config.yaml
n_head: 12
d_mlp: 3072
init_std_up: 0.0137
lr_mult_o: 3.0
lr_head: 0.00383
grad_clip: 0.5
schedule: "wsd"
decay_fraction: 0.891
final_lr_fraction: 0.02
train_tokens: 767600000
steps: 11713
dataset: "wikipedia_en"
MLP neurons of a small language model. Each row is named by its layer, matrix (up: input weights; down: output weights) and neuron, and shows model dimensions 16-207. Each number is 500 + 50 x the weight over its row's rms, rounded and kept within 0 to 999. Numbers have three digits each.
After each neuron's rows is what it responds to, as a language model described it from the Wikipedia text at the highest values.

L7.up2171:482417461423422547464411487557476487508497479537495609528577449585483507398590436449488508450532416463478546551478494455463616463487527451539504515504510566528512463470549517549431515602466533503486485526557417489474584454484555470526589533489517513523507504579572479454495639520473524479519452511388481455484550461450553565496470540452488477453506484500533539473465556507505461452438632536491500529494558560527495569505518424537549462488508509457453495434558593452488529534460477639538527447489525598532424556499499492584448479577505518585501504429573536422545442420571439511
L7.down2171:551543496507466492466537568456509447491575512456550472578411477489569606466486427410581441450537504531523502520553635612553486514437519561497519502513511461539546308505444464564458520474478569531516466600473578505459461467544457490537493529499475528493488487534506391501400447487482517485572587551554437492480475469550559467482530477519491543549421529416488522518537475505539495546540524556494401489551467506512643445480507433458539413549554449566508549521516571542523556483488468549444519499545506506510549477487491476435450588487503452524497518479416528502487497544478432535
Description: Indefinite article "a". The article a (occasionally A) opening a noun phrase after a verb or preposition, e.g. "got a rarity", "with a timber grille"; also stray single letters or leading digits.

L3.up2653:500526507469443595633517459598465489513487492605350524556554505478472487523541421526427502520482404560508560516497575462538588480471472443535478412492542452493510482504424488495480539650496486493488596546541447530462610459418491522498578513519493482584461444479643511512513491455425487520488482451491429464607470550550474487495430468472414489544458533455498501430537515398420532518544496521534440601468550565509538543524535527405435506562622539541508495515485514536445499481512512566550495489513490484471499543462493528564430524461530482492521500531509464485466442433532490487
L3.down2653:477465467537551516515542486535434539471507551521498490514545448506464527543498536480459473475542572501567454559481351503626559493470449437441545504564488541544486636503546504503506523514533404504577430504485480547562526523460479519463529479481405411445480502569534404493538513539452566540521430563503495443437514511520446519495552473553379537459581449505509511472488417503458440479525585527526490545540479451507527533445488484564619481413443452472457503551551536464558535442547490443470465463523523459451449394522529497468576556528443483415432524487541486493526421492535509441
Description: Verb-initial word pieces. Opening word piece of a verb split into pieces after to, could, will not or a comma (sw-ear, kidn-ap, cro-pped, inv-ite), and weaker on determiners a, some, no opening a phrase.

L7.up1147:503480446509481502545518555408387526530438468456460488567500477451469561506369556572549491514464438493511496527583485559502540497616451548465526488590420492470556462467499488414595470474504502441465515533406539540498509397465520535409524516420583490497494482470415383490418481446519444464495436538510499532443420411502615540393523374444614516525489511533447525580509470399506449456518516459496507552559463630445550525413540454594529471414525499519433526499493548507560575542434533501481597509554485536560462526550537458498555523562457502552456517510450424505485476442464406561
L7.down1147:513530484469524510489484467456533526542560436543488547400479374490499575429459525503532494487446553443477511488475584482472512437553478438524467463419464496496484547525465536410512511530578456453404468500528499453474529500513444431476540617364420514456476537360504441521512530591511496532410459490540511455477469497496425563465425416519508544547517631452420527579466454488489512520540468440511590415497534525540541440532415491566536479458481440512521494509510472470454471477528471542485515477456524465601541474496553523590632445486534568527475454645423575470477498483517471442
Description: Fronted clause boundary. Last token of a sentence-opening adverbial or subordinate clause just before the main clause, usually its comma, as in "During the preseason," "However," or "In 2009".

L3.up1542:520497515488475507439486610519542521491583459555437446523464542633406443450491457541486455463494492452478590554502504534530449459558589468417440450441521583563403511424566508425486470497521476555400434462561547465520472490491587522496457468460511417508508383397524516559514503479405480418453516545410484559561553374515455487496460530623440502511571480541421438511491466511456573563524422460514523474587498501520523398517590455533512597552479572570496557603475477443439572474512617517549569396500424514558499369479533407471544510499475466567468484537525560626559502431523559618
L3.down1542:563534443541401515457477530481504449499450525471518520488482464451492608512531475409530481509449509502556495467494539438495498473521416486512510460554502522508503535598488418467466496490503566478523386464475517545394524468553466506505458565489551583413472524557494391530570430529440523446482565466496591476515478540479474539493532526470616526462401502457466530393463516518535428414468540505415554600529459453566506488455524563378486481458521556492484561541481534580488525426437500503384464529448464481521545538491573540624508536469463501544613503366529503441538583505459501470
Description: Clause-boundary punctuation. Commas ending introductory phrases, as in However, and Unlike X, plus sentence-final periods and line breaks in encyclopedic prose.

L7.up859:510543401556446459450443430581509546430440453537474544499476532534411524517546470443542600528532454529500420531507488488511555449555427558561550492525525451453500499470526410529451454549526585334450484613432534439476530548489483532510446544559516575554498427603503542563530536407579539591472579480523526568536556405494600424434497551584531464497491466483534504476583549531528527485438469490479461409536452526489414547425504525675642561454527532479461467465437512430468396557540434465465545475558531547406506492560426495520608569492403540477368506522483403568354446470472468556
L7.down859:544503515493561523484401443516552488550531498545507497474474637533451448543438425572532439515585570437482505542465453561565556573459422436522490470497408492474375520483563372478448479468473462573470531538552461482470513495546481505424530543532444580549512499455551483526545499472515507456533441441458491489552572448553539529524534452447571535524492570531533583516436517556462439548450554528529507532471495543528568514451481445410469407549489538554544460489500474468421473397502532492563475536513494536397510639556493477420471490567439464465528461609456482480462523504546508482
Description: Mid-phrase prepositions. Function words in the middle of a noun phrase, mostly of after a head noun (number of, series of, signing of), and on, in, during, in expository prose.

L4.up2047:575473479496571516474517514503516499439548527465512483500565526507476468458546447558599477528523501527430537478445561455486548511453460451461455548434500462529466490454542392454553520511489555441523475508524530519407556535408532565497559531452494516663466507453572528482470569552578460491515444467568455457465449486430501516512497423531526448487533561526480455394510508506500476490572521471508525517478610501490504457470567529483492417576519492528423526509531616491496450495567441500608661479558463451405493454515421492470434553553414582505354508492540506505565510599462586543
L4.down2047:475463419554536519438513513503433493546512535495470564519571495471513449452454403493405530482521554505500488596415556535475504540534469571498505480482394537506566389421524515455437523501526416497456425541560547536559339476549501405414523439352501550485538506489633482563541561382554495372462539527469453487468556507542529527451490408499354475609537500454509440498512509648515564520500498487500453548555471482562587548489494499464579403477507507431565502481597456497567567569460433620483515455515409477530516501425533483487490538459582398460493489472499611481537527519567468602
Description: Article a and St. Mostly the article a after a preposition or verb (of a car, to a covered walkway, in a district), plus capitalized St starting Saint/Street or names (St John's, Pine St, Stosur).

L4.up2125:529515449543529375488441457495459510492497583501464418460523419533440466547436536508457482497399406575470534520504507471436535531500460433497543390462449514479503526559443485518438462539445549458423530496420424507452552465576460462572510494551459546558518486491467466517493530436444544524550494495505469511435509435397513451503527524594481400506511534411533540399517452474511489499450510501441413556572492555496548538606485587499468323502632663506509507627530562548551552452504492499491424540521668397550461519571548440492437489542564541594509541389502498457566503556437497494
L4.down2125:511545437518428553498529419517531533476534404527530543462510525532550444458524506548505430524501544548491511522424524503456573529514547490493547411523385454477493557504455517521459506456501555493431416577544442551556508450522542580415518553465515498468420468489460540471474482531586516602489464506500456563517443500530426508506459501553560488612559430454404571524456428361471474575520527573452582460505573492508492525517474505461431524516449554560582471443461423494506507432497411549526508430490491568562479563562571513544630484542493514504475496506535574503423558515536436447
Description: Relational prepositions after nouns. Prepositions tying a head noun or verb to its object, mostly of, to, from after words like part, member, access, departure (part of, access to), occasionally a verb ending.

L4.up1116:598548534497505558517474476543470503617535503453524438481510559552458488375492475440521537549387466509584567596472553477513467449586518439487519487462465497491529545500490497510441526579425481541434494498496484416465564498618515593515490639514505448481529588535474588416540428502543472490479558471541580557458473514425513513551473485508491495467455564505518480416582449500512556471559429454472539468546474473502595519479506533476572475500490618465484548564515523532554443480551443530528488478526474467470475577462472430524452530398439481561511549432596461577516467400447445466
L4.down1116:447551515517516440451519393641483559536383443563503470562461511528524450460480524480534503549418528443442643463412545553462467540429487482454528435489471420519454499555466535536481567537510530515477553446525508478424529492516554515453529530510463531437569390468485498506458496522518391524439466538525518438553466516464481577588579521440540502362512582487646565589527481430505453522547459512512517565505555478460563473500438529563493510492614483509472528405600522562477523411424532519488545511470547500545610523474566399556490538440435492425566518447519472513494482507496554524
Description: Sentence-final periods. Periods, or closing ")." and "\".", ending factual sentences, strongest after the lead sentence of biographies, e.g. "was an American tennis player."

L3.up1375:457513521589561459409507567398472493469435543429458420479501512496513468520468512498417438467534439519569436561542538626559523500511581466555536382477441530492537540520495456414532458514454436502482481455411458411458531448541531549546393567527481417544533494490600572502473439448513532518557412469492518471502459454418464557505545711491608554419467448434566464522564457537482477472500502537403486481500547536439420463500533466441488484534541516479474459553518394460498549493462521520551506375567649488512375588435519444516588498382510446522453547543462467448489504469599462498
L3.down1375:612458450454483519536445503489598477649411477556470479479492572527512521504490426529467517547460489503595586431432489551536531495520541531513497491528566486496543441502583487482462518480575450460533518381557492545483540532528432540502505531520534627469501377510472507503455493519488391588454426530483531557402420431442498531488457445529412430568518517548454467479436508557386514552503472554489528524470445470541488533551498566478464522391465483429516432532550474520538460558515594536527608465513344446527544509409473566371482544546584488601503486541517425433578465482512521556
Description: Collocation prepositions, line starts. Prepositions completing fixed verb or noun phrases (absolved of, make use of, focused on, converted to), plus line-initial tokens like Ref, He, Genus in Wikipedia tables and lists.